Part of a small language model's weights.
Size: 10 layers, width 256, 8 heads of 32, MLP 1280 GELU, vocabulary 6738, 12.7M parameters.
MLP neurons of a small language model. Each row is named by its layer, matrix (up: input weights) and neuron, and shows model dimensions 0-127. Each number is 128 + 32 x the weight over its row's rms, rounded and kept within 0 to 255. Numbers have three digits each.
Before each neuron's rows, "fires on" lists the tokens most often at its 100 highest values on Wikipedia text that the model never trained on. A number after a token or word is its count.

fires on: " |" 32, " a" 15, " h" 11, " lo" 5, " H" 5
L4.up568:132190109114113109090096138131158102098111148127107133122135093160175139173135132165162129165160208195131084087080141186102124156113056203145138149150126126206167167100123181118113126075098131116072099081121107137157106078119141139140131173129101121150055136133148073121199101096146094092154146147170064087185103091110088101155179169068061157204121139148146163086110094173144155162140

fires on: ":" 37, " |" 28, " " 8, " by" 7, " in" 4, " to" 4
L4.up563:132192140103107121117090152054111127143132142121109129136239145144140158140116135103138098185198113124177156098136120095096102053046111160184154114106130112086124160117136173176086140094119131076092166082143121144101173106175059138080125130128150127143129128141110099154129106110141076121100077136103080144131170141146154133146111133131088162135123148118166127172126096136197141171135

fires on: "0" 17, "1" 12, "6" 10, "2" 8, "5" 8, "4" 6
L5.up1129:169146184079152131081104141155127108132104180105208137150119107128132167123142083128144053132094158101076127062130112066050128137117104146087145084087116124120180106152170165199115137147158169166123128169116152134146141205077144107088181164149096143129133122156153159159125115146158118127162177113142127098134140113108056105166173069080114141168134118084115136106091210134153147116093

fires on: "," 71, " " 16, " –" 8
L5.up1038:157138118084143120104084103140145107116158178116105159139200136114121131160074157114184158111123137109131096099115156118105075131143161107158189109105120107128124180129124170102097118070045138091116081130116111149107152103183110101097098114155124105151222133201142179125141180149133110166091112172088043102177107159159150123171150129112141169135114132105169157167122133156086107160165

fires on: " sp" 31, " on" 13, " out" 12, " up" 10, " down" 6
L7.up1069:159135110135088191081090184138126098143173129110132156109152135175157155129146135177127115153229163176134111129109135084129122126098129138143179110164113105057135193111121186152075069158142116142129121147129145137132155078151119096065185172165154062159180075115162120175134161114154078119114127111122144142133143179100123105122120073170154140162161181125133112141132140166119099117115

fires on: "." 100
L4.up940:139226118099132130118115162152142181091156103039145118101075135134113115129144108136081135095107105148185089121102108118114080137105104149187133111185070130119136177133107101142096128109157153171125088154157061114151119077173136134099185162172148147094078128143130164102129160114122112093138132064115136106154141077184129145115149122133097141150112116136121059152092100148019054129164

fires on: "." 38, "n" 17, "e" 8, "en" 6, "/" 5, "ed" 4
L5.up1093:135153147135090076146105149146131129111153138084149142110145114156071091160155137134089118091109197112096074145156111153087084116157110109162115115126059122105147176154181132092167087103191182096161147141161123173134082066119126138125101125125138091118141124111165148149112193107174138114180153075147148132170125127141111093095198099162118156169141143123162047152136143152082073105139

fires on: "-" 18, "G" 13, " class" 9, " League" 9, "0" 6, " top" 5
L4.up615:112099131106152113118107124133151053179120148094091145159129113129160145107195086142130100124133149197118142130132132138107181128089084150118131100179152128149091102069149220210105112123116123169116115136160148137150129117101090174132151200152117109104124127151151145064145157086144127127159169085178059123175144058132111099118160218159105141164093124086113137126141078143154157066141

fires on: "b" 25, "pe" 8, "ou" 7, "ra" 7, "ph" 5
L4.up1074:194132154157167137127127099082147144150179100157090120117108169113155125157086142135153130174167076112112116097106152152117099185112092160141131161113178078170141081128146158072095105191144175134123134080119115145115091203066200182123141139113104090079109147126178079167121202151096109141171145087103144080106122138125105143134069138183171124140128137113171098166076125111104084035160

fires on: " " 63
L7.up37:206208146092153118108091149089163153078110168131113144139146173158126217130162119105147081121124118112148059161157118142120107156092086149092145141076139176070150121109160096094165107162111146116130186125193097211111139093167123156180174112137087105126167146072154135155160138159151118156141162163179079074090134171133103157114105149170122178071129153068136121138068081180094121144100

fires on: "n" 24, "il" 14, "V" 13, "in" 10, " L" 8, "l" 4
L4.up40:127111131145138116122113059130193136093123096104177146102138156168115117156095114127123156137142148079139071070189087163130055146155126084176133127177151130189211101082204106135112098181138154140127166189150107099134120157171150165113122122163152097096098158157119153198127160153169105119232112138183105088145116094118096169138128149072056138122106084120163088135126096180061106154122

fires on: "." 87
L4.up387:111150147100124061123105162124146193092174142067120135138103119144098130164109124133077098140140130132142069119126077167099080106065124134149140136145077092137131174124105120096116095132164177153072086134135059095153078114129143217115176145158106193081153164155142134098164101115130128058126175116129101111150096058179122126108172134161145155158128131167112073111093120099069123112133

fires on: "–" 47, " " 10, " and" 7, "-" 6, "ic" 4
L7.up724:113090147044110077094113102104151086173151135071100150145150152136090106168117139204136118084134135171077139104102120125112122148142137106217133139080102141111138146136129125128135100116091158174166130108151169159121145130119136187129182161088111134128060142165154116152164144136080149108142093128130162131118119101162089085108140097123089150162150100045131108123117169150090112060127

fires on: " of" 33, "," 31, " by" 7, " the" 7, " in" 5
L4.up609:175163141123118122137109094098114090145151150064123085115089138131123119164163121147109087118129179085111137085171138132101118053038080154145105147133060134135120060047127191151121165116133122101092139130155117196140039171092163115104097161123137129162068140101148091098129094117091109118134090110143127127147151194116160154092165107077132138084163148085128107108112152156114119116128

fires on: " " 46, " |" 26, ":" 20, " (" 8
L5.up288:173148083100114147120084142163130111125185106164119164104192116110144158137162099105095153163145123086147163110134097173084175124074073176111203135112102064121123187155134159102100127115116073133119152106178079185081124136150092135109097119096169095128162136162123114084150135176179030132123099132137075144186158186144116109116123097126137194156111174118206160154106130178111071191133

fires on: "|" 31, "W" 14, "w" 10, "ew" 8, " W" 8, "m" 7
L4.up516:138131176136166068174093145107167116151149119110114145179117100176136183187105126117144098152150104126076093157107150120096158062085146148124152135091054191104119060135126163108138117108130150111066156159128097157176100138107156094116132176197104111139155146096112137116108099135166154167109096139146115128125150113157133104108126170197161165153096102115112186117090109118181143084125

fires on: "ers" 12, "en" 9, "ou" 8, "n" 8, "in" 8, "im" 6
L4.up391:131130124166132130116121136130155137162163174103197153090132171135104107131141074160128131157127107075132133109198110121150051131140115112128122087125088147122128126132200078116128081113097134143094186115164159112085145178113192158112151131119156123127152135211147176161111116096166140118197146135079073090154145162187106139154156089144123133114142088091186074154161164077113108136167

fires on: "'s" 26, " (" 19, "," 16, " was" 15, " is" 10, "a" 5
L5.up984:101137132140080191113108164079132141128170130142108124106126115161101129166096113125133148139149089112043156146162089140111136093047066108159137142129022080192102162119089125111137082160133142130167123152188121121205117077121076145176106106148111143142149133158172136106125104075096088108122160185104101142145167155133145128071118145151116149106130104164160078134103165130079089081118

fires on: " was" 44, " is" 14, " M" 13, " G" 12, " R" 8, " F" 4
L7.up169:111143083078105094123088095087138115163120172168105054143140100124115111146106146198120133018141170150100178104177134064081125145084073083154120109161060164163130127157102058128159099161161117152142127182175141093182167138110082156098143120155140124112162137126160056156134139087097113106099129128114124100122164142107137128109129120181162189103182104096139113176165141160136150101187

fires on: "ir" 33, "b" 14, " But" 8, "our" 7, " rather" 7, "ou" 5
L4.up22:160124118158200093132123147137121133149163097128153114130154143134134120145063234130074166154167118173088100075125109103121096168130085107162147121150132137140135117072090101095083119163121162117091153140197123117128085165154075187112102159123129110110118154136166128058089151114176101066174107020118103108127136108099118151154099087166161129131131119140214065156089157092144101099146

fires on: ":" 29, " d" 19, "." 6, " t" 5, "6" 4
L4.up1217:199196154079161172080109142107134116138152081171119111130089158104103123151118151093059101107105136140150168110144140164086153122142081202172172082101130126157199152172131141110120200165174131103080167104198131110163143145170101128129120142095102101153084142146091152097143085117120080150175139109125073142114145118154121163150137074090074157054119233124131159139103110139165146116113

fires on: " |" 99
L4.up1161:143171126085184106134106116110163136090111078138097073128143159140170109143109136112152119148172096161166056132096171139087121134082093196197105130163096084118166118140137179095120113166111110067127106139103038179189097102146191132104127131158125051127129142108118121165100159091147101154144125113129064112139173142148108096128185150158121141192125108173171106075070108180135131115154

fires on: " as" 66, " –" 14, "uc" 5, " -" 5
L4.up376:107164098144076169095102125094156154185164201110124111142191088130125195116128130180096148122150091134093088139151109067119051132090064101158166068169129118130137165143111076127106117048157108165094074164191111110120082096130166141113175117171134112133177118174177074156119195108130060157131124167100099082199134166115105111119141125160128139142144107066159134113139146130113069143134

fires on: " was" 33, " is" 19, " =" 9, "'s" 8, " be" 6, " are" 5
L4.up114:118167138130075159080116174108128151127171133153141164144142082149083110146129125141141121124165130129111166128143118135091096146085096130181179087131092120105147131142122100125084112153144142118122173125200153081173168097158072119195140064125163148168175087161139097107133134130116022129185152144080103130110145096122140098142140115110082153163132125115202153128121144105121096104115

fires on: " and" 19, " first" 16, " also" 15, "\n" 9, "-" 5
L7.up1177:105095124069112152120109060110123083114140121125113085135106172108170089138129122144100091117108113126099110069190121082107122166102114125113109085081149150132131109125099117240142133162071145168074108125091147123190163112086107140138158157105100155120125093141154122110185156076174092132128153103090079135156162142080150143067152140090131143143118164087181141127124145157071109085120

fires on: " " 25, "," 21, " to" 15, " |" 10, " Gr" 5, "gr" 5
L7.up581:155153139175018124148086102141158095079107156053169146120158142133134110124164041150092184078108090131135149120125050128082125115119149156095098149139206151168186134074137093149135139082098081117152124149169193112124198148165132097162175125131157163109161135169157118140099162168119138130140069141085119089166117118195133100107120151123151152184143135125187115167145119140108142122120

fires on: "M" 22, "P" 17, "J" 13, " h" 12, "D" 9, "-P" 5
L5.up398:151167132066107086113105098073157154144138166091075140146168120094147209195123123219175125087191162106120168116061081126105136095046122091095134128103080164153155206155142143136162114137137213098099160094116126186136160138074135124110135191139139103102109117134120104107170045122130119174095123161130105138128133114131134103126181141176131187134158110128096100127112135143129163132149

fires on: " and" 54, " well" 9, " |" 6, " or" 5, " to" 4, " only" 4
L7.up869:170142146170106109114101080100120103109132101104146126096140137172097110168114107133118173122152131124106070134170134113107102103143026125101113087108151077153193103088098112163105225071131162182182176174161108160137072125124155123175145110116097076095097156111163089136137158139137036180165082086075150135133155176154115076083156118185155151144109137078127149114119111174079127109181

fires on: " h" 27, "A" 20, "-M" 12, "M" 8
L4.up657:152155150091079128119114114108143119082132140122049076131148189183072180202137101130136126143118148160087154140108070132046148110085120085110100147123095167128104134153137126143156062149105211128104148148138128230208135095093085134163116156108087126135081094132147124104181133144095101114138168117144123117144116105111131113080121131122128148082191168136085080133124169163147148088103

fires on: " |" 86, ";" 9
L4.up1140:123177111091191124110097102132179123134105087143152150100170147166148088148086162125141106089196134117135085129076179110138128127099100199186110170152119080154187090127154150086095150180176116134114089096120164157146135095179144124118148171095153113111075133179114136120068146140178126134158110088201118073185143175147075029124177163137124139193117110081156112056131117180128093135157

fires on: " c" 21, " v" 18, " and" 8, " C" 8, " s" 6
L7.up27:172178139096176158083107093128122143121181141094112152159101124123122079122143132128133071149103137109118112166170129148111116072113116171116106164046074160070155128164165147162121103122067171110082106169172147073173179114097143123177192117189133097118099138120167104099085116129151111175147071130138126134135128119093162109078110153115187145103125132082111131100116115177129152132137

fires on: ":" 26, ";" 11, " –" 7, " were" 7, " |" 5, "ics" 4
L4.up237:165158121094143131126093106123144110159104117122115124097164149137139159111139143182140116102134110110124110135076118162076172148119118131115175132090153113159097111134185131142076123161108140088103207126157096174110089107121186120161142115090131147139110149163102110060139093142120072160126143169084088095105195173210076082129089099143153162125143169135167155106070150170119078159103

fires on: " tr" 21, " re" 21, " l" 14, " d" 7, " br" 5
L4.up338:128109134079086123112104114083139104141179167125130095163166093107114137138153166124076127080123149131073122149124149145129116100129114215136174152107176112112156134142182134129131153100190189160166124138173073091160119134116212084162203144145136083073166133136152072110134160149159114123174083144078080143155152140142137125133131095099134159105117150122208110184120132179136128111091

fires on: "|" 19, " bl" 11, " gl" 8, " br" 6, "l" 5, "W" 4
L4.up232:148165134105123108092107094112169099096100120075068104167094129171176130182097089156160045153134156166116136164166171183132109122147110107119124117115096105123155119131134187147163126140118145130124127117128129154164056080074123136098192182216106065133124097051153102135145119130192125179112122126191144107122145074115106116105125171173175147199113085154117121105119085184113139075174

fires on: " |" 100
L4.up1273:154160133104184082132102082127172102106108149163165107150108089154125099160141123153154119118142120160131063137117170162104095148100066195160099130113117122105214099148171159142100107141163169124162064092123150139149087139143109119146163182194102143123103134144142084195087154157161086152146133119161143072132199147171070072127134134082118143128141101080150127171117117127118087120117

fires on: "," 24, " Ch" 12, "–" 7, " G" 6, " he" 6
L5.up1052:124132119055147120156095087145153135159135165070128105098196108151115144129126160152108145113157115151098173099154122155033129152132141112132137151106103168152150177114131178113156070113130134144201165138112201096047132093111099154139184111168133101123124061239138161168205182105096177103122121133175141144114146123114102097137121084117132150205123112178130104121147133088117126122134

fires on: "–" 18, "a" 12, " U" 11, "'" 8, "-" 6
L4.up1198:236140104104142192125113065097124112145148198113130108166113147138081139125151150151172167155153170186159119090106155130136149164119116124148124102176100079154161094032110170143164068113172091183098141123121162219089057136118160152101109191145081078118098169176146134128100158126077169110097129157141126176134109116111088077095178152085169139148110122138115142146182113139116117135179

fires on: " |" 24, ":" 14, " adv" 8, " complet" 7, " hon" 5, " Fin" 4
L4.up151:108149126104165093114087071129184119073125101132163116138149143136169121140118144121129121103140135060091150132173116151083179076094159132094108156153127090149116105155132145106086199118098130171071094093134112139106100153184105149135111115101099142052103141141122107085094171098225123112187140104147105051111200141207109081141100151151124161116142192138147165079080126127135133123144

fires on: "\n" 22, "\"" 9, " and" 8, "," 7, "'" 6, ")" 6
L5.up326:180162108147087182132107097124127145193151146158145116129125190128113120124120161125168084111140120087146069058179086094130061127107105103172109082141131119133155150126153139115112163177135152148111166128165133116152148100076137138178159112098098110116141138124144049188147138100123132083132113080112076144142131143115156164125171157116071155089107178097138130170185083163132111127156

fires on: " m" 37, " l" 16, "-" 14, " w" 11, "al" 5, " |" 4
L4.up136:168165161131092128105117127180135072135135122160145137139097145189087158217101160179158118160139135120132090089155116169134108126095125220148121089174140118098179076098135150106116162120098118103050115115101123096184142146119105094167094132170101125172099126149130084155137136215148119094111115152110060115089117151177096093146153173094147135170116106118108143186100115181098118104187

fires on: "2" 21, "3" 11, "4" 8, "25" 8, "5" 5
L4.up724:105147174099152135107113121152130101135129176159153118112125128136123081118146080112117124181113136151099106126133125151157184122099112117108146051098089125080119124123135171173065109087212157202111155121133155144174135166081146111150168176135164131108074140090167138097142118154235136106125123099218111105134106202114035128147119146098149136165104150101092179107163134139175081070114

fires on: " and" 24, " from" 11, " as" 10, " like" 9, ":" 6, " in" 5
L4.up1236:124196099060082086139094109110129140147105160152113139112221140142147138137133099142138141132136099104130128107160113109107111063023097123121160115118095146140193140050130108128118159124110123127139145145146101143137106128150129123120148129104174067118130142192127087164101102102109066129121117114094115124168187226137142111119108150149123152116143157120141086193128118140154078145138

fires on: " " 84, "20" 11
L7.up1009:125127092093148131121066125153155104139151128164102155104168109115127136171105142158152092082131125094145079061136155126084114184155175135147117113138100107137195207141123125116121118120109137118178166119135038169110110142130090126171111185144113076121155121104141149084114145146134121142153151131120168065155132161130132127113146139174138202152130073101115097114143142170077104124144

fires on: "." 50, " Africa" 4
L4.up437:169142122063196153061084122163151072096161133126179145109095166104112104148119108117112049073123154091115144127081151153137181148149143166183192112174112120123154109092109161096103152128093109148120123082167208144095191142147162132162146139045155085134069145135155171089075120123109159152187158087154099121118135179163102136151082126113091165103106166068127141116193126113124078112146

fires on: " for" 23, " in" 12, " con" 10, " and" 10, " on" 4
L4.up572:159168139110177167138106148097128135128098086104165134117154120178087157126100143125162110178125140118167127119157135160091147082062095156122124145096108134124177102089167150082060129147136140113169221119113139116141123162136201094142143135180148101114098149121132116172119087113126059141128127105107132114141141071151161153082133103123152140141140148104123056136064114153130090125148

fires on: " or" 34, "l" 9, "or" 6, "ar" 4, " over" 4, " than" 4
L7.up1032:164117139102100146183126162156167127031152099090108129155165135159186106117115155132120090104180156129094076155166187156114091085096090176145129077122150136127185129146192164098099139163147135101143096093137128162126093166192146141100160146142108080121160118092144090124073180096098085113132060067151166120212154150163179124123143121151152129138154101083188115122062116122125077103097

fires on: " the" 18, "-" 13, "'s" 9, "." 8, "'" 5, "-l" 5
L4.up557:188095117102135176141107093097132149142160162171160119071114147131091159149167122186139063083111138177124136110123091112141165138083114169153077106189117087121123143082157107115125142167148127157123154044166194104158121143088162148150100149143101102144083150132164075122110133071084115144105127154132117116075150161102140151111141195104115139108115165112088145142187100187091096105233

fires on: " " 35, "J" 9, "18" 6, " L" 5, " Jan" 4, " January" 4
L5.up445:125178145079117079120098130139168116140135139153127148087164148115094126164066160120141108087124110109205146094099151131101122151124073112143110085122143105101167152172175096106165162175169158124197168133081081160092128115162169138122160143126154076070086191158136157140146091105160115161122142127159114110135185171158095141105127150119198169135090109129073047169130113120089147119221

fires on: "ed" 34, " was" 21, " ran" 9, "ong" 6, "ut" 4, "'s" 4
L4.up754:103143122139090125116117176085179153169142092129163083113113085182139128172145175192153121113150080103109125138163133155136124128112130120091179122107089117145144133122139123174088118159114171165133164146176185069128147082128070097175146088180134133054178047183165160123095137112108046144133091154073101087086166131156141075115142158144108137141108170125143095090145110075103126146134

fires on: " C" 32, " St" 26, " st" 19, "St" 7, "S" 4
L7.up711:125149128112106108127116115152124128123143118115088070082142116186150143175166085148134067122110134116060133097170108133099149099118076097088101094116081170103139125093139144097154166145115132189148121122166127079144100130116046192146179178124108087121146108155154120089133120116123098144121126133175145138135134123137089105062210142179124169162135101129157096110190123111115174090143

fires on: " k" 16, " \\" 16, "\\" 14, " \"" 12, " " 10, " K" 7
L5.up528:144175105112199165140106176132140157111152135125148113094147140179055061185191133065095122126185142139159118096146121140046118089111124207161140078122089145101110151147123204115130119117149148073117132100120144110103167090092079124157150126083149150166176072153155134120129137110107143137162082118154106127104158103143119069077115114118086159168128140151183120120105139064120143154107

fires on: "an" 60, "." 17, "ri" 5, "N" 4
L4.up792:147094108185109132134117137103166164133200131042126138128178124125057103152168133153167069132174107085136086122144119168120126124114082102174090093192110066093097172191118148110144150122133099144126178171131096114141085081117087225107105142144108098075183147123169149128167171127170156113153187129163130134166122121155125143081085165135138141148111068129156058139131118138045040126118

fires on: " " 54, "5" 5, "y" 4
L4.up1105:170158157136133097124123151129128141156100113152110159160158123183112155116110125124115102094147145125097128121117167141146168161096119138123115131152116104076160147086083127115127156063151113145169124124160098141155054177144105123154102167102138084101158111147129123104107188174116098185136140128127114106104117204172124094045172099181114134102134131094116116141094174155064094090220

fires on: " but" 30, " and" 13, "ly" 8, " season" 8, " males" 5, "–" 4
L4.up1017:128149121088151157131100108124116070143115151139130102066171165101121075139048162175155135115120179054098076084156106098105081123174117119167132140094125139179142112091116151128124121134115181192150181120112186120131202181095133166162166118065127120140093128160154156162157148148111126127157091109133120124157120100117112141127152086068103165098144120112180059146148139097122071132143

fires on: " an" 37, " the" 18, " An" 5, " |" 4
L5.up58:149148128142154068158112124082146113075139096135099138104126139144111155200123106181143040150166144124157123121164080141153174124116068090126129154147134099112164155098133146112128119133146123193129106090144129109161087083119078192098171177143096047142162105191155084159086145134127108138147122207142098126151127130150104101096156182162137138188116138187109134116133115103114147046190

fires on: " as" 21, " and" 13, " or" 11, " in" 5
L7.up700:162126115087096064140102129086129109078146112135135102066187122140126120186159132123151132088195137113153104120158085125083078171109061089195142148096063125101098126093092153140156163117117172147130208084138135131112121118090120089226141131112139103209140145151146071183095108083107056141114126077094147128169167170135150157102143126127106161151139159095105122179115109091154118145160

fires on: "or" 23, "e" 16, "at" 9, "est" 8, "ent" 6
L5.up684:128118071116164068086123135109167097159120108153109095149111113197104073138144154119192132144145174115116063074122092151148109151132119125134117162106103085125122152118128086129096144140137167098127105080139142090111150159162197173145099106122096158054178151108177168133091186131144047097165183093119091018116131175146112084124117174129100135145147121135168125127139136098040063113120

fires on: " on" 28, " out" 13, " off" 6, "ock" 4
L4.up249:155182116104119133154122167114105139195160069122120123126108132173142134116061137124141116147144116157186101145159174120162059130080096146120134105181101119161160118074143166146074092134135131120100123136130152109157129036119080146115130126201155083133109120132161056196134110123127123140101113104127156130160168162092155147111111075143105121149138107062134099141179174093069111083158

fires on: " of" 30, " |" 19, " P" 13, "|" 12, " Cl" 7
L5.up286:134104121077113131124099103099151125168095144096130092092148092175143117161141104162120129074155124184118106122154148167127098138111095152131135076143125124140152167135197138203139175099110161149147123116168198113145137073142198115146147098144118107090109114173191082136092139104109120184193071183084102155126174144141122118110137207093115172170082127122157087089181067161098131143096

fires on: " and" 19, "ly" 14, " for" 9, " or" 7, "z" 5, " " 5
L7.up590:197120107094126086100120122169145093125121126190126193090151170133130083164132151140106130092126104120152004128153122136114131101087111070102149052145099155100162129118135109120088145146127132116152157139153167180152125094092131137085155168148114127085120222114136046097111112176118159100120143127089126117094133190103137114095087130123102126140136144143123122103105119129086052093104

fires on: " was" 22, "." 11, " R" 9, " |" 8, " C" 6, " and" 6
L7.up1109:164164099142114077121107139162143090113101142115150111100060148157133152135114117210111083079133173202155131116103112144089117120118056131185140100097064141152136134113113064146136116122186132181145133173161186141102128109142114135144137150106100112097110182183119075127130155068147138156152142129111104122156121157118100110066166113151164151104083116107164116182140095129064148070158

fires on: " of" 19, "," 14, "l" 8, " M" 7, "18" 7, " L" 7
L5.up1106:167174089090139129175089061204158081092126100166141148109184129133155121166137117136124093069080160124125070123176150067102157134144114086144106129125104145104152083134167188063161146173155121088169175119142138165156104140169150139129122150108081098132163189116139127120111112162186150127126082136186147078152173165143097121084169176132163176136115122136172147167156106105149134117141

fires on: " and" 39, " with" 29, "," 11, " for" 5, " of" 4
L5.up138:203143229100055137133123089082123181088138137128144096127136160168152077156114136156103143116157147103177085128166123156098144081097104100136133137041095162135163080145134173060155136124102101156132153147170140231122099166076130129093165168143073082095088148132146066136143139106089126096108090133084142123170142151127138122073128085115142140089181127153122116100093181095107080057119

fires on: " W" 28, "w" 25, " L" 20, "L" 7, " B" 7, "n" 4
L4.up569:132160092152111161123094117163199150126169127157130149072160153112105121184158129143143093086162053054149112099169129126148126112122075112194122134179141138173141091093158111081145172216119131094136167150133124125147100128146113154148108110092162119110130154138139110122142145121183102179196142113108132097107128133140136167120135181151125160100104107098144065198173068187109128128199

fires on: " |" 19, " the" 17, " a" 12, "|" 12, " @" 8, "S" 5
L5.up186:123144174123091067127115098139190071101098108133104109084097105173118141160117089202038092134113145105127103125139146200119107140124109117129198142135130096112131140093122148101136163092112153143095070092120137098162095122114140144165159120148117137093061119164138106114154084123177080116158084197108106123126145109168119075130121167137126149152084117141154130128110068184105159109132

fires on: " and" 64, "," 11
L7.up243:088111145081158165169093100122132155129147093123108086063164143101089103124117136155164135090184143132123098104185102164116124140104093102170205151090100124117134085129158113140144084180118140215152183200124149140169096123071187179132132151095108164078164128138161096121156164129114133087135099125079086135125163118105156161136110138076131181104104114077131115140122099137079141040125

fires on: " " 23, "." 17, " |" 14, "|" 9, "=" 8, "-" 7
L7.up210:173160097104139126109084059135134181136168159132104138113138174122142166146138199122109133103129110107175153120136082151119099085090130158106154152116141062125104190173202175089122132112122113131143181138138130137089121170149171159104149163103115108111132110157121113152124100157118125084105028084106068144150174130115133112137153158149119175127098090134109138142103097120111094153135

fires on: " Dr" 19, ":" 15, " |" 15, " to" 11, " of" 8, " dr" 5
L5.up968:134162164128095134092091095100163088092092145097195076050184101157153137130180136108111117085113073129079194139112137121096124093098142160177148105137112195152111124170118116194057136104108136148137115076168093104128091112178155098112126103148139165122073125115119108090164115099125108081143120132096118119193163121182127055139163144114131155136099108092191136145082096160127138074116

fires on: " r" 40, "-s" 11, " –" 7, "r" 6, " res" 5, "S" 5
L5.up966:164141171128085191136105080132125112138142157153138100127176158175132154158144151180128133183111089079123127070144142165122135107093094147133147113103168135113245076106163145137133141121133169148122185126156169107145157118167030127139070091177076133193114067130122023138109139128151103123168104111105042131147133197124098135073169123128112139120100080127172121111174110162157157117141

fires on: " re" 23, "\n" 18, " l" 11, " well" 11, " al" 5, "o" 4
L7.up587:121138174111138133126108074129116139090181165137157092144091098146145146154147136125141138118121194091173141116165102156162116104099083207105101146100131098102103177146150128144151115196171162163077144161127114158198135118145173111172204191134063155098112092079099112144148123159184109087097105165161136143132156152098134162135138130065129168078133174099131141146104143190110119105069

fires on: " in" 23, " In" 11, "in" 8, " trans" 7, "es" 5, " of" 5
L7.up217:118126187094129083115107087194149138126110215088145138083167113160160066156137109160108194144180161106147081073112124146113157092099146138137160108166135135092140162144100151105137127091104129123151153145080144163145117115058135083114116130145089115101133143123100149097117089089161115101196114144097159091177116133172119093100133113142124152153202177117156087158107152099139137119123

fires on: " |" 66, " " 20
L5.up399:181179111091135178088107153112212122090138156150150152156206129141131176132155167122088090098182176104178146104136117099096073110104108178089124103118164132120203119139124149178066171153170165136095184157150059141112112099127108135121163142132138097093113142110171123111129128186184096163179135138161169036132187138101089120145129169106118131095111144112108107111043109137076098082114

fires on: "." 96
L7.up607:098190109141158105071078113070149070158152195098159108131093092120127066212148128135136112124156148155087080170103088139092146111139078164110115138163161151161141125078115156090153115089132181110132078163127152147142088141140174171134177127107144130069085166179160135088130143126135132128215109139129132113120148148180090070143128113124148152192118162144171167077108119110130130113127

fires on: "ar" 66, "or" 19, "al" 9
L4.up1025:111122112141091131102114111070171117097189218100149140173105080145128134158174153155123093161213169125141070129105090178116145143080038188142133101142150093099155211165104088109078133159117146118152070130145103113150089161151181147162139157146079107085144168170165115073085144135116078119146135160111122112117153139148124107124100188120126145095114145088160168125088109132076060098112

fires on: "." 47, ":" 27, "," 26
L7.up847:122154150137166096133063105060136094137142154103180095113152094122118063170137114124108113086172136118070112137132160134065169130150129119161092107114123149171104138095108132096118088108130178104136104127135159170182099115138164171106143113107117153111085163161172144097150076105126150168200096129115155125112159157180088077136148101138117183175138143154161118117110145118177118080160

fires on: "|" 44, "." 12, "\n" 10, " Fern" 6, "il" 4
L4.up224:141149142145156147146090148105134122152223176089124104073142100124121157187173107135106110176151154079024099136183116084102128088128060107106136123073129140177140102103199088114131131129173200114139124117146170136113077192113126156159140170161053110035134139126170143084142111085139154137115136120211109136103147159100130168131135167098175154104084138182155140093155083094133131128106

fires on: "19" 32, "r" 16, " res" 9, "15" 8, " fr" 4
L7.up207:157118132139131112186114126152135132076179159153154109147152122181125128146127090095121144147100094124176122110171178179073098075090132156131177093112115146105185152162128160101143134101090211105085116204175167086184181054127100127141112083151135206165145105138113137202149135157148126082141129122137170096123183127154096180119133063106155147176097106108227145086131179151105113107083

fires on: "in" 38, " for" 11, " on" 9, " |" 4, " in" 4, " among" 4
L5.up423:141179149156079108130121161152162098133156094083173149103122123158157152140108106190135111112119169081113058166160188163147109098148044150172155074080107124151160093112146178103062180138099126054136159128136126138145091145179132086185139154151134090133144154138175122132089107163177095109194117117123134081208150146107143097094151163139194141157095081073161076144159099146172119137136

fires on: " l" 33, " t" 7, " |" 6, " syn" 5, "t" 5, "ite" 4
L7.up763:103124123169087140143102124203127093106067136150083119184178142168156174181150118138084133120120109109153134000145166186157129151127138210140156115119133157149161113091123144082134148135151181117131122050096141094158148204118120202120103152102103141150165065088143049130122173149135171110173120110141130134139157156170142136115160115114081154103123118125155152148126082106078158110084

fires on: "ia" 14, "-" 10, " b" 9, "." 9, "'" 8
L4.up501:193163140118163181120133050086132147122153126158141058103141191123059161132111093103104080132149103184161126119111121078110137174123156155184135134206099128131115119120091203115108087110154092113092233097130077129097149161102167167130128144089127115131085162106148066141152156067101145170134133135151160145131128179178118101110097079120115142124156186143139131122058141113116107137186